{
  "hidden_size": 192,
  "num_attention_heads": 2,
  "num_key_value_heads": 2,
  "head_dim": 96,
  "qk_norm": false,
  "bias": "none",
  "parallel_block": false,
  "beta1": 0.93,
  "lr_head": 0.00624,
  "train_tokens": 307300000,
  "dataset": "wikipedia_en"
}
MLP neurons of a small language model. Each row is named by its layer, matrix (up: input weights) and neuron, and shows model dimensions 16-111. Each number is 128 + 32 x the weight over its row's rms, rounded and kept within 0 to 255.
Before each neuron's rows, "fires on" lists the tokens most often at its 100 highest values on Wikipedia text that the model never trained on. A number after a token or word is its count.

fires on: "E" 23, "A" 20, "O" 15, "I" 7, "C" 6
L4.up117 [117 108  89 132  77 146 171 120 134 142 146  98 107 123 152 146 150 166 141  59 164 107 163 131 155 160 155 154 152 131 141 107  93 177 130 126 134 117 120 160 161 152 142 127 165 131 112 151 168 157 139  95 104 105 164 114 138 122 188 125 154 112 134 147 145 177 104  34 108 149 118 100 151 115 115 162 129 136 109 108  54 116 115  89 180 157 141 140 134 139  72 153  82 135 135 115]

fires on: " of" 27, "or" 16, "ic" 13, "'" 7, "ov" 7
L4.up594 [120 116 111 101  82 109 152 149 173 165 143 164 170  99 163 107 119 154 140 106  94  51 149 122 153 215 131 127  77 152 118 118 170  72 110 112 143 138 169  99 113 106  87 162  75 105 137 128 134 113 153 144  73 137  96 117 150 113 164 107 123 140 163 124 166 133 113 129 151 112  96  90  88 153 129 106 150  70  95 154 142 145  90 135 135  88 172 156 162  85 149 120 151 203  97  82]

fires on: " D" 50, " d" 50
L3.up217 [143 174 133 164 199  55 152 163  85 123 164 135 130 146 140 150 140 112 124 118 115  66 146 143 155 183  99 105 136 163  55 126  74 115 144 116 137 111 108 188 171 108 171 151 157  76 102 116 137 121 159 132 110 148 118 140 144 143 151  51 142 119 129 114 183 114 122 117  73 165 144 156 124 138 115 106 100  97 119  86 116 163 120  65 111 121 100 138 102  88 144  84 158 110 109 103]

fires on: "or" 98
L3.up169 [108 163 127  91 175  90 146 129 117  99 113 154 136 108 136 169 155  85 177 135 119 118 126  59 112 178 146 131 104 141 119 119 155 107  98  98 131 160 153 139 111 102 173  85 117 104 153 191 165 137 111 139 148 132 106 170 111 144 178 123 137 137  79 122 130 179 183 137 120 145 137 116 115 129 123  62  82 172  82  74 123  81 143 154 167 158 157 171 126  90  82 112  36 139 174 115]

fires on: "," 33, " the" 17, " a" 11, "\"," 9, " on" 6
L10.up321 [117 108 192 120  69 133 137 127 122 145  79 110 110  77 152 102 107 148 115 121 142 132 199 117 158 152 155 117 122 111 152 128 104 114  79 159 130 126 178 168 114 142 127  70 149 103 122 117 126 134 118  74 103 123 167 175 135  73 137  88 120 128 137  98 151 115 168 198 198 194 163  90  92 157 128 111 118 100 140 109 178 146 164 135 131 124  80 111 140 158  99 135 158 161 132 104]

fires on: " medal" 18, " equ" 11, " qual" 8, "stant" 7, " profess" 7, " fund" 7
L2.up609 [ 91  78 160 166 141 101 153 117 117 180 147 117 139 142 106 126 157  74 112  82 213 100  98  92 151 146  94  88  66 172  93 120 111  84  74 121 137 104 147 106 156  69  94 137 147 132 124 151 140 132  75  87  99 104 133  95 112 106  94 100 160 176 189  92 125 126 175 135 168  98 116 116 113 122 133 127 144 176 115 150 157 141 106 186  91 134  94 169 113 131 120 187  98  71 123  77]

fires on: " b" 23, "ak" 19, " B" 10, " Bang" 10, "ronze" 9, " Tri" 6
L3.up298 [141  68  96 152 115  94 151 116  78 109 107 205 106 104  87 165 132 185 157 175 142 123  94  81 129 195 170 130 122  99 161 160 172  64 147  99 114 131 140 156  91 158  89  96 140 121 101 168  87 169  86 140 137 155 109 169 159 115 133 140 147  69 127  86 174 171 141  38  82 148 144 131 127 188  89 148 137 151 143 183 118 134 113 127 143 132 103 139  73 121 113 150 122 107 109 121]

fires on: " " 68, "ile" 6, "ir" 4
L8.up63 [114 186  86 110  74 138 145 185  80 166 163 138 126 128 117 145  59 101 122 142 213 205 145 138  75 105 128 152 132 129 169 133 153 117 110  99  67 153 129 120 150 107 151 113 166 140  92 168 107  88 175 151 117 135 110 136 120 112 148 155 164 168 108 123 108 107 107 104 124 149 235 115 132 122 134 172 139 107 136 135 108 122 102  70 213 109 112 178 133 150 150 119 145 143 132  67]

fires on: " and" 56, " or" 26, " &" 17
L4.up16 [ 79  96 192 101 183 139  99 114 171 105  70 173 141 147 130 114 160 216  92 139 128 122 115  86 105  96 141  78  89 155 112  84 126  93 107 111 144 103 184  69 174 162 186 138 135 115 150 186 111 153 107 131  98 170 164 124 129 108 156 105 178 113 177 184  99  80 155 125 108 137  69 133 114 117 151 150 131 143 184 162 141 122 136 104 137 118 158 123 157 118 167 105 134  82 156 137]

fires on: " " 28, " |" 24, "1" 8, "S" 5, "L" 5, " C" 5
L8.up708 [164  67 104 116 125 116  89 116  94 202 126 133 119  37  89 169 177  85 164 136 101 100 151  76 136 117 165 139 127 117 190  44 132  86 138 128 161 141  83 171 127 126 145 130 163 128  83 111 135  66 161 152 158 148 153 190 169 126  92 103 156 150 108 114 163 137 163 183 112 150 154 120 136 129  89  76 122 100 106 105 141 137 113  80 109 118 147 143 153 126 112 116  83 110 138 135]

fires on: "U" 15, "I" 12, "T" 7, ":" 7, "io" 6, "ra" 6
L6.up834 [ 34 107 120 154 102 156 133 117  91 151 109  99 142 101 161 100 153  74 181 106 132 131 197 129 101 157 128 126 147 119 150 106 174 153  95 106  67 122 139 160 121  83 170 186 155 147 124  92 152  98 105 173 146 107 139 111 123  85 154 143 111 120 134 155 164 157 145 125 146 106 142 137 131  72 120 165 131 167  96 152 116  93 166 146 138 123  85 172 143 122 159  91 137 110 180 149]

fires on: "G" 33, "g" 24, " G" 23, "F" 5
L3.up934 [183 158 181 175  68 109  96 149 119  63 120 160 149 165 128 128 147 119 105 167 155 147 168  96 107 185 127 150 124  93 193 154 103 125 117 122 122  97 116 141 129 164 129 139 169 192 161 124 149 179 125 140 107 126 137 177 130  47 102 125 164 141 172  78 162 156 134  73  85 159 100 112 101 127  97 187 121 115 101 147 173 139  57 135 159 153 124 151 129 117 153 112  52 154 164 165]

fires on: " I" 44, " You" 17, "I" 12, " We" 8, "ou" 5
L4.up522 [ 97 108 109 149 147 136 219  66 133 107 192 211 108 150  99  88 139 151 107  98 179 150  74  88 182 104 139 160 153 107  78 130 130 115 110 102  74  96 137 143 112 129 165 104 117 108 142 165 110 116  63 173 132  74 213 145 130 108 135  86 153 146 129 127 106 187 120 150 110 136 129 188 121  74 148  86  61 130 111 122 110 137  94 133 178 130 118 140 152 150 160  70  86 160 169 153]

fires on: "." 20, ":" 18, "ly" 10, ")\n\n" 7, "\n\n" 6
L4.up600 [145 119 116  99 103 170 167 150 131 115 122 106 157 131 156 148  88 112 144 104 115 165 122 112  99 108  83 182 172 113 133  90 138 136 155 155  76 160 144 154 141 118 119 144 103 108  43 140 121  76 142  76 144 138 136 111 131 109 193 159 102  87 112 128 125 138 127 167 108 136 142  93  85 139  92 161 134 166  18  90 119 154 126 114 110  88 139 132 129 130 109 134 191 139 134 143]

fires on: " sk" 20, " number" 17, " Class" 13, "op" 11, " top" 10
L2.up506 [139 161 128 128 166  85 103 116 119 145 112  76 128  86 162 107 128 113 176 156 131 126 154  78 137 174 165  94 148 129 164 162 122 121 125  88 125 124 132 106 101 167 104 134 164 114 129  89 133 108 125 141 145 157 139 148 136  84 128 138 126 192 124 106 128  82 149 135 138  76 109 140 156  94 107 120 138 126 106 123 147 143 185 111 105 106 140 118  95 114 169 169 154 207  89 190]

fires on: "ch" 18, "z" 8, " ass" 8, " Ind" 6, "v" 5, " an" 5
L4.up223 [119 103  94 145 126 143 123  74 125 169 189 114 142 105  49 163 185 148  90 161 191 128  78 177  93 176 102 185 159 105 151 152 132 150 119 146 126 121 182  50 161 146 138 143 162  72 113 125 116 115 115 121 101  97 136 151 108  76  90 150 133 147  81  68 118 146 183 126 138 149 148 171 114  87 161 158 169  78 151 138 130  62 114 161  78  93 116 126 117 147 143 199 134 105 150  68]

fires on: " he" 46, " and" 15, "," 11, " she" 7, " He" 4
L6.up278 [166  45 148 103 152 166  31  88 158 115 105 134 127  83 152  89 127 141 120 178 153 125 149 167  83 155 144 133 114 161  72 131 109 132 152 136 152 141 163 126 167 121 160  84 144 137 101 192 110 115 125 190 130  80 158 100  83 125 122 135 132 149 162 156 135 108 169 109 145 138 119 147 118 112 130  90 132 150 148 120 164 161 105 202  98  88 131 117 170 145 233 186 103 136 152  99]

fires on: " (" 21, " is" 17, " has" 10, "ov" 5, " are" 5
L8.up796 [124 146 197 134 103 116  65 131 159 122 132 148 113 164 111 120  97  94  84 119 175  74 138 123  66 165 176 106  72  34  76 147  56 127 115 214 112  85 152 119 103 132 141 152 121 140 124 181 159 104 123 174  74 163 117 156 118  83 119 146  61 125 142 103 137 129 105 135 112 190 158 139 159 140 168 126 121 152 171  96  87 125 131  63 122  96 122 176 193 156 113 147 136 175  90 135]

fires on: "9" 21, "g" 8, "f" 7, "b" 6, "al" 6, "t" 5
L10.up545 [120 195 123 152  58  63 131 104 141  91 149  76 107 178 121 160 160 100 140 151 131 122 133 129 107 126  89 158 122 117 179 147 108 157 149 149 135 122 165 131  84 156 158 153 135  98 133 152 141 162 151 115 131  86 131 132 123  81 141 123 132 186 142 149 226 147 116 131 169 148 116  93 165  56  91  68 136  70  84 104  80  92 124 131 122 131 167 171 143  65  99 159  89  96 103 132]

fires on: " n" 55, "n" 26, "N" 6, " N" 5
L6.up578 [164  92 124  97 100 111 134 117 142 118 181 126 151 122 176  86 128 156  70 149 145 153 139 198 118  90 186 143 166 139  77 161 176 157 105 149 130 181 145 172  81 220 120 149  67 154 110 127 126 154 122  73 152 160  99  97  82 115 192 147 153 135 186 123 149 127 129 100 126  52  96 114  76 102 110 135 118 111 134 139 109 143  87 128 152  88 103 122 150 109 154 165 128  73 125  84]

fires on: ".\n\n" 88, "\".\n\n" 5, ".\"\n\n" 5
L8.up246 [130 134 131 125 149 145 137  95 106 190 101  88 133 112 129 179  40 103 109 126 109 106 170  77 158 158 143 161 154 130 154 140 107  79 124 140 148 116 104 151 148 100 145 114 184 118 182 147 100 102 136 157 138 129 149 154 110  51 143 126  84 181 134 164 112 163  96 137 114 123 171 121 151 166 175 184 168 139 126 100 153 126 164 139 122 119 156  94 144 199 128  80  93 135 152 102]

fires on: " " 28, " (" 23, "." 17, "\n\n" 16, "1" 6, " ." 4
L3.up135 [170 109 127  65 107 137 162 132 139 122 171 105 165 153 168 121 116 126 170  82 104 148 161 127  89 177 155  43  94 100 109 152 102 125 139 116 100 119 134 180  71  87 147 105 202 148  84  93 189  85 169  85 123 148  91  93  93 111 171 148 142 109 185 180 132  96 125  94 146 146 148  82  80  90 110 150 131 133  63  50 169 107 130 154 144 143 134 116  64 147 120 105 162 165 153 100]

fires on: ".\n\n" 35, "\n\n" 21, "==\n" 9, "." 5, " ==\n" 5
L3.up596 [135 215 135  84  98 186  70 142 173 129 165 110 140 139 173  58 131 189 164 127 120 128 192  87 127 154 100 136 123 105  78  78 131  78 111 161  97 113 112 165 126 129 131 155 150 171  68 107 104  77 148 146 139 108  76 113 141 100 142 164 175  85 127 125 101 132 146 167 113 106 103  49 107 110 148 160 125 133 120  85 119 174 151  74 122 151 162  66 167 113 163 130 203 142 136 103]

fires on: " and" 58, " who" 14, " or" 11, " et" 5, " •" 4
L3.up653 [ 93 143 166 129 179 122 139 116 168 124  94 198 104 126  97  91 177 114 103 149 137 103  81 166 113 126 146  96  53 144 131  83 134 134  83 123 131  95 162 186 124 100 131 125 112 136 135 170 112 134  87 144  98 170 136 120 122 164 149  70 172 191 190 132 130  71 133 109  71 129 117 120 171 102 123 113 162 107 136 144 107 139 125 122  95 106 127 124 126  92 148 143 129  25 141 166]

fires on: " known" 20, " used" 16, "ferred" 10, "ended" 6
L3.up735 [107  80 115 135 165 139 125  75 122 142 122 138 124 149 107 168  87 110 137 147 104 154 160 129 110 155 115 108  86 176  85  92 163 146  67 175  93 113 151 158 116 100 168 104  62 121 139 169 142 158 109 142  96 113 165 176 145 142  99 106 128 152  99 181 115  71  97  85 160 124  97 154 129  96 126  94 175  80 164 172  63 111 123 174 140 139 140 186 175 118 138 101 111  65 135 103]

fires on: " no" 29, " Jr" 10, " so" 10, " However" 7, " express" 7
L3.up250 [ 99 132 169 144 105 145 179  92 111 181 122 126 152 116 141 164  83 170  91 141 111 122  88 100 116 143 175 158 154  90 112 126  85 125 144 115 167 117 131 148 100 119  91 138 190 133 157 154 153 141 155 144  67 136 127 141  88 152  87 148  84 118 132 126 104 156 201  85 121  83 115 164  70 158 121 148 145 189 115 184 124 124 128 188 165 159 113 123 121 156 161 175 101 101 153 153]

fires on: "." 23, " |" 16, "2" 11, " " 10, "4" 6, "5" 5
L8.up638 [ 60  21  79  96 159 129 198 151  91 128  89 105  96 140  91 122 153 142 139 143 125 135 146 128 119 162 152 135 144 147 156 114 153 139 159 120 182 180 100 122 169  71 153 141 142 120 117 103 142  55 165 125 170 118  95 153  90  91 117 203 158 124 105 158 176 149 121 131 161 176 150 127  95  88  90 113 106 120 122  81 153 152 116 107 169 109 173  99 139  98 148 110 132 144 108 170]

fires on: " the" 32, ":" 19, " P" 11, "g" 5, "|" 4
L10.up443 [ 63 167 145  80 151 167  88  97  71 112 124 102 156 125 196 150 131 173 196  72 129 147  75 164 111 187 131 142 128  57 176  71 131  93 140 168 167 126 130 138  79 135 184 143 163 158  94  91 184  84 214 122 112  16 138 125 150 100 114 119 108 156 167 142 129 130 115 146 132  89 116 112 100 147 114  95 106 151 131 121 134 117 163 114 161 147 155 116 123  95 146 120 144 128 103 139]

fires on: " to" 21, " l" 19, " v" 13, " re" 6, " bu" 4, " get" 4
L10.up742 [116  58 147 116 101 109 114 132 138 160 185 102 188 172 127 144 160 118 120 150 118 118 150 111 115 160 127 146 116 139  99 137 140 153 129 154 137 167 154 127  81 166  91  67 144 146 191 122 112 124 155 152 123 112 135 123 114  77 150 182 108  86 123 104  81 104 166 132  99 132  85 138  93 115  84  88 160 157 161 129 150  94 171  63 163 149 138 161 168  47 206 100 146 122 134 116]

fires on: "g" 74, "z" 13
L6.up388 [174 107 162 161  94 127 148 146 125 111 122 125 148  99 102 104 121 123  96 116 140 132  83 131 154 155 117 170 148  75 112  93  53 143 155 118 105 113 116  51 138 160 117 121 175 122 169 155 132 147  74 141 185  77 128 173 113  94 138 145 154 124 118 106  89 135 120 123 178 150  91  82 152  90 149 172 182 106 183 125 143 124  94 142 173 161  99 102 118 163 107 177  37  71 172 134]

fires on: "ic" 19, " of" 16, " that" 13, " Christ" 10, " the" 9, "th" 7
L4.up38 [153 129  65  64 161 125 185 135 177 154 178  96  58 158 118 151 125 166 143  89  96  65  63 125 133 132  99  72 142 133 133 176 148 110  75 129 115  50  81  87 157 109 132 139 149 131 100 135 100  97 128 155  96 134 150 141  91 160 128 122 164 136 104 107 139 160  99 151 106 114 127 163  70 208  96 119 158 155 106 181 131 161 144 157 136  51 118  89 160 101  89 174 117 120 112 137]

fires on: "ra" 17, " as" 13, "/" 13, "en" 6, " (" 5
L8.up924 [172 185 115 161 163 100 110 127 121 114 131  93 106  92  69 173 148 168  81  89 139 131 137 113 119 110 152  98 156 103 144 145 116 124 145 107 128 148 126 151  71 133 101 172 138 145 129 124  89 157 184 114  84 110 118 149  89 124 137 148 139 157 117 140 150  99 160 134 123 151  73 124 181  66 182 150  98 159 189 148  88 181  57  82 121 186 140 141 128 195  41 142 136 141 175  83]

fires on: " en" 27, "li" 9, " inv" 9, "ren" 9, " prot" 6
L2.up405 [138 125 128 141 169 106 169 113 142 147  81 112 138 139 104 111 131 159 116  53 134 152 123 102 144 170 101 136 154 178 101 132 151 184  71 141  79 146 137 160 133 108 147 120 146  99 140 114 143 180 126 172 134 160  55 138 116  86 159 119 209  72 143 117  96 166 155  90 163 121 128 128 106 190  66 116 191  98 151  67 100 116 123 142 201 145 163 116 150 189  69 106 122 115 115  97]

fires on: " st" 28, " ex" 9, "oph" 8, "pec" 7, "oms" 7, " typ" 6
L6.up249 [132 136 144 137 175 124 125 122 158 133  83 171 112  64 109 191 135  72  82 104 196 138 103 124 107 151 132 102 116  96 107 114 124 119 102 152 148 162 134 136 112  98  86 140 157 231 145 141 185 164 174 101 117  84 141 126 133 114 160  87 131 198 148 139 166  20 116  85 118 104 106 188  77 151 165 121 104  60 123 161 127 140 100 119 120  98 153 132 188 144 112 132 130 110  97 162]

fires on: "or" 73, " author" 11, " footballer" 4
L2.up507 [105 111 150 132 166 109 163 110 130 143 102 170 118 107 114 115 153 134 124  82 130 111 146 139 120 190 161 101  94 171 119  96 194  94 143 134  98 188 102 113 130 114  84  97  65 145 121 128 192 105 118  84 103 167  76 153 155 115 158 154 114 132 203 127 121 103 171 139 135  91 169 122 144 139  97 113 129 156 107 131 126  78 118 119 139 157 156 176  95  60  90  71 140 110  98  84]

fires on: " d" 60, " academ" 8, " famil" 5, " aud" 5
L2.up820 [120 186 137 149 169  80 128 159 120 157 168 120 130 128  81 141 106 146 142 143 133  98 101 121 162 126 117 121 116 122  95 140 120 148 103  73 139 108 119 170 139 127 174 148 147  51  88 127 159 124 113 100 106 118 143 224 159  90 127 115  99 152 177 134 117 132 166  56 107 201 170 156 130 178 155 151  96  88 126  89  88 117  97 136 121 109 117 141 125 100 186 121 120 116 125 147]

fires on: "," 92, ")," 5
L9.up660 [ 47 107 137  88  90  76 104 118 131 131  87 108 187  78 164 139 144 156  92 168 126 167 159  93 125 183 120 131  49 149 191 132 101  89 138 143 116 149 111 164  42 137 117 139 138  99 123 175 102 117 106  67 117 126 148  75 149 108 120 137 139  81 122 123 100 203 175 147 131 102 143 106 120 132  85 133 128 119  95 125 195 137 181  95 133 149  85 153 136 129 115 130 130 131 102 146]

fires on: " in" 24, ":" 21, " that" 17, "ro" 6, " on" 6
L4.up862 [101 175  99 118 136 119 119 137  75 155  73 128 140 112 171 133 106 130 126 184 152 162 142 169  70 117  91 159 138 100 184 112 152 100 125  79  52 164 151 157 164 157 143 172 124 133 120 133  67 103 128 137 152 119 173 110 139  56  85  61 115 137  97  68 129 108  81 124 121 162 119 202 173 161 135 145 130 135 101 138 112 102 197 113 150 175 134 160  92  76 104 148 150  89 119 117]

fires on: " R" 34, " M" 16, " known" 9, "and" 6, "ign" 6
L9.up349 [ 46  99 106 217 122 141 141 126  96 113 163 140 138 159 144 124 147 186 172 150 114 130 162 128 107 137 146 119 113 131 160  73  97 116 179 101 142 138 127 100  73 170 142  85  79 104 147 129  91  80 134 125 116 128  93 137 125 124 109  91 176 158 145  97  34 203 135  94 132  87  83 160 127 195 122  91 133 185 150 153 186  90 103 119 142 100  80 118 188 116 130 125 182 169 149 114]

fires on: " trans" 15, "pr" 14, " requ" 13, " en" 12, " cr" 10, " pr" 8
L2.up624 [143 150 164 101  89  66 121 133 105 137 108 137 175 117 147 125  89  88 105  91 172 127 182 138 132 132  56 160 127 132  77 142 120 161 105 163 137 101 103 121 151 211 102 146  75  96  93 120 111 182  90 211  57 166 128 105 128 155 122 135 153 155  57 126 161 129 151 154 157 151 138 175 138 156 101 126 105 107 116  91 117 151 100 111 128 152 144 133 199 182 136 132 114 116 104 126]

fires on: " which" 16, " he" 16, " who" 15, " that" 13, " and" 7, " le" 6
L10.up17 [109 101 130 128 112 133  96 110 159 119 144 108 136  74 127  92 133 136 131 109 118 118 209 112 139  88 103 157  94  91 123 131 126 112 107  79 185 146 157 178 149 109 187 102 100 106  60 102 133 180 110 145 102  76 143 102 120 121 138 139 169 138  91  91 131 118 182 131 139 105 133 155  98 155 164 105 160  97 157  71 143 134 176 181  96 135  69  98 138 156 133 129 109  85 137 141]

fires on: "f" 31, " F" 16, "if" 8, "er" 7, "F" 5
L6.up869 [ 93 127 135 121  91  84 115  96 162 156 166 173 134 162 160 191 127 122 106 142 143 125 166 128 125 125 117 162 163 133 149 140  95  79 130 158  95  76 109  88  97 100  97  85 129 104 105 134 178 115 119 168  48 140 164  90  90  91 149 170  46 134 146 158 141 106  88  88 140 127  99 136 121 181 203 101 121 190 170 167 170  62  77 139 106 165 112  37 109 142 169  86  97 105 163 153]

fires on: " f" 51, " " 7, " v" 4
L6.up0 [108 113 139 142  95 138 205 126 144 190 173 206 163 109  89 120  53  38 110 112 154 202 160 116 135 115 149 161 130 122 153 147 147 120 103 179 143 131 164 111  91 146 142 148 117 114 125 135 108 181 172 138 136 169 137  81  70  99  89 164 159 140  87 159 138 131  39  83  65 176 192  93 184 148 127  84 132 122  91  78 148 143 147  92 134  93 141 101 105 130 145 115 109  68 118 116]

fires on: "ist" 20, "est" 17, "ge" 8, "ze" 4, "ise" 4, "and" 4
L4.up592 [117 170 137 152 132  85  87 146 125 118 176 134 109 151 142 109  92 198  59  89 107 119 126 159 113 168 115  67 103 134 105 113  64 176  19 173 115 141 102 118 155  84 188 132 162 166 194 136 156 101 139  74 124  90  68 113 162 159  92 115  87 106 144 113 116  83 127  83 128 161  51 203 128 104 151 151 156 140 138 174 148  93  91 146 132  90 140 172 107 118 155 124 142 176 143  99]

fires on: " pr" 25, "qu" 24, "j" 8
L3.up801 [126 131 210 119 134  87 140 133 130  65 143 150 105 141 167 141 141 127 131 135 148 131 175 141 146 143 131 116  56 138  91 163  63  47  78 165 178 115 137 155 126 133  79 150  58  94 104  72 125 154 113 187  90 157  99 111 109  87  92  75 105 151 128  87 200 139 138 131 182 119 166 170 138 152 160 152 174  97 131 166  93 127  66 103 119 156 112  90 145 124 136 110 171 111 173 100]

fires on: "b" 21, "ab" 21, " Ab" 18, " Int" 7, "B" 6
L3.up227 [ 95 121 121  77 161 156 167  82 153 104 152 199 117 172 144  93 178 127 112  59 135 102  48 140 146 175 110 159 115  78  83 148 144 102 172 148 165  51 164 142  66 115 161 159 168 106 152 126 177 104  85 172 169 116 138 115  68 106 143 115 128 106  99 124 119 201 116 150 118 139 120 159 200 195 152  79 124 144 110 210 106 134 114 175 186 164 188 108 122 123  83  99  86  82 134 108]

fires on: " N" 30, " n" 17, " /" 13, " Y" 8
L4.up329 [173 113  91  69  73 118 166  54 193 111 130 153 113 148 156 141 119  78 106 152 103 122  96  95 109 171 184 100 121  70 125  96 179 105  71  98 174 132 165 114 175 146 129 139 122 112 101 169 157 131  95  71 132 165 139 116 102 128 151 196 167 187 106 139 123 128 163 107 124 138 101 107 114 136 124  98 118 148 129 103 151 137  79 141 137 109 110 105 158  61 125 201 109 111 135 104]

fires on: " no" 29, ".S" 22, ".." 11, " Jr" 10, ".C" 9
L2.up475 [109 154 126  94  84 160 160 128 116 123 117 133 142  61 108 162  80 143  98 139 150 101  95 137  82  87 171  98 127 150 102  83 134 173 114 146 139 138 165 150 145 135  80  95 107  92 124  81 139 176 183 100  74 148 155 110  75 118 138 105 103 130 151 185 148 167 156 158 103  72 122 126 171  77 129 120 141 113  94 214  99 114 146 145 158 151 101 143 106 116  79 151 114 169 146 175]

fires on: ".\n\n" 60, "\n\n" 23, ")\n\n" 9, ").\n\n" 4
L3.up11 [123 145 161  58 137 195  83 116 147 161 116 126  96 144 140 136 131 155 141 114 124  89 126 166  87 163 102 133  77 141 112  60 171 101 182 143 104 139 122 162 113 121  97  86 129  91 109  67 106  80 158 150 164  84 123 133  93 111 160 118 161 119 172 100  45 120 116 117 125 123 143 126 109 128 168 145 254 166  79 161  96 113 164  98 149 101 141  89 138  98 122  78 127 127 152 173]

fires on: "h" 29, "ag" 18, "m" 9, "as" 7, "sh" 6
L8.up860 [136  97 135 129 153 147 110 104 111 128 117 158  73 178  96 142 152 106 135 156 131 121 124 149 163  95  95 176 148 135 189 127 110 166 191 133 121 146 140  74 100 101 179  90  67  65  65 139 139  97  93  83 145 102 194 138 196  98 146 175 124 130 105 115 110 143 107 157 163 181 134 162 121  77 173 134 106 138 117 122 155  94  99 166 131 122 115 137 102 110  71 116 137 113 189 142]

fires on: ".\n\n" 80, " life" 5, " (" 4
L8.up382 [153  94 150 137 171 118 163 118 125 187 133  68 118  88 145 160  57 149 106  93 154  77 163  18 139 131 153 122 148 145 128 122 101  89 138 123 128 117 123 111 175 152  68 122 151  92 148 133 135  87 134 144 153 158 147 106  89 133 182 108  96 153 124 139  81 153  83 158  79 151 122 134 126 132 107 163 128 111 151 127 120  81 131 136 133 115 122 150 134 159 168  99 101 146 135 128]

fires on: " as" 29, " in" 15, " de" 7, " De" 6, " based" 6
L4.up871 [ 88 101 143 113 150 140 140 122  86 151 107 127 126 141 157 166  59 152 149 169 147 209 166  62 138 232 147 126  84 112 156 130 136 125 136 129 100 125 162 188 184 101 139 126 129 103  90 156 100 124 125 132 125 146 103 148  99 141 166  94 126 109 133 145 113  84 168 157 149 156 137 148 164 133  87 127 185 167 121  94  98 141 136 119 140 176 163 194 160 147  96 178  73 103 145 124]

fires on: ".\n\n" 76, " J" 6, " S" 6, " s" 4
L9.up438 [136  68 192 115 121  89 132  94 138 139 132  91  94 129 148 159  70 134 127 146 165  82 126  68 138 144 120 137 165 112 160 139 111  79 126 173 153 155 194 128 130 150 156  82 111 123 167 100 118  89 131 113 174 169 127 174 130 116 132 124 149 171  94 130 106 143 107 172  88 119 149 133 139 132  90 151 170 132 119 117 161 115 178  69 167  91 112  83 110 117 157 138 125 164 140 129]

fires on: "in" 13, "." 12, "-" 11, "m" 10, "ver" 6, "l" 5
L9.up366 [ 93 157  94  98 103 183  36 162 124 149 149  87 151 205 125 135 118 146 110 143 177 103 112 132 181 136 110 150  86 128 133 146  97 148 117 167 131  89 105  73  61 185 109  97 100 129 173  91 149 142 121 206 132 173 129 139 113 107 189 149 130 126 184 108 102 131 124 161 141 115 143 131 125 134 147 166 173 136 119 127 190 128  62 127 138 101 141 103 124 133 147 140 129 103 101 112]

fires on: "f" 36, "h" 8, "w" 7, "b" 7, "m" 6, "pl" 5
L9.up670 [148 160  76 159 116 115 134 133 144 122 161 109  77 120 134 122  90 123 138 186 142 146 135 138 110  82 126 161 143 133 166 113 105 101 140 138 114 176 127 147 107 142 181 128  88 117 104 154 157 191 156 127  74 102 162 167 109  87 126 130 120 159 159 107  83 156 106 145 134 190 129 145 115 112 101  65 146 147 131  85 142 132  52 152 112  57 132 100 102 157  97 168 119  50 149 154]

fires on: "ell" 31, "or" 10, "ect" 6, "ent" 6, "ident" 5
L4.up821 [136 133 150 105 145 177 142 106 150 154 109 155 113 129  68 172 124 149  85  94 141 206 125 129  68 170 157 142  62 182  84 101 141 110  93 149 119 144 128 149 159 127 118 123 163 124 142 146 185 124 131 164 127 167 120 138 202 118 177 138 155 150 107 152  79 106 158 190  86  87 121 170 137 147  65 150 191 154 109 213 133 150 146 126 121 151 119 142 103  93  89 133 125  91 132 112]

fires on: " b" 37, " p" 12, "ive" 5, " sc" 5, " v" 4
L4.up89 [ 93 189 151 176 139 159 139 136 107 113 126 128 186 106 113 130 117 138 129  94 124 153 137 109 118 108 126 104 145  97 208 128 135 133  79  92 109 157 117 138 121  92 193 146 146 124 131 134 119  98 134  96 127  64 106 101 112 111  74  76 108 167 129 152 122 101  70  87 116 137 114 179 161  85 138 153 154 127 125 208  84 102 163 134 180 127 121 165 161 144 153 133 124  68  88  55]

fires on: " used" 26, "port" 10, " known" 8, "us" 7, "ription" 5
L2.up11 [108 139  49 143 119 199  97 105 174  81 139 117 132 120 147 138 179 111 107 144 117 110 154 156 135 106 115  86 125 134 123 100 127 117  81 165 126 128 166 143 109  89 128 101 100 133 197  85 179 156 115  69 109  63 170 153 146 151 109  74  75 165 146 165 124 110 141 110 158  70  96 115 141 150 109 118 111 116 106 167 100 181 106 164 109  62  60 110 109 112 178 119 204  88 114 119]

fires on: " that" 88
L4.up404 [102  76 160 195 129 102  83  89 165 162  74 135 132 118 126 133 107 128 134 191 148 125 153 135 135  63  99 156 132  96 171 109 203 158 203  95  78 144 114 158 148 122 134 135 114 159 152 122 111 155 109 113 107 180 135 110 117 107 134 117 134 145  87 127 149 196 117 157  54  98 149 204 105 150 101 162 120 128 134  89  58 116 174 189 112 145 128 121 160  97 111 116 155 102 141 142]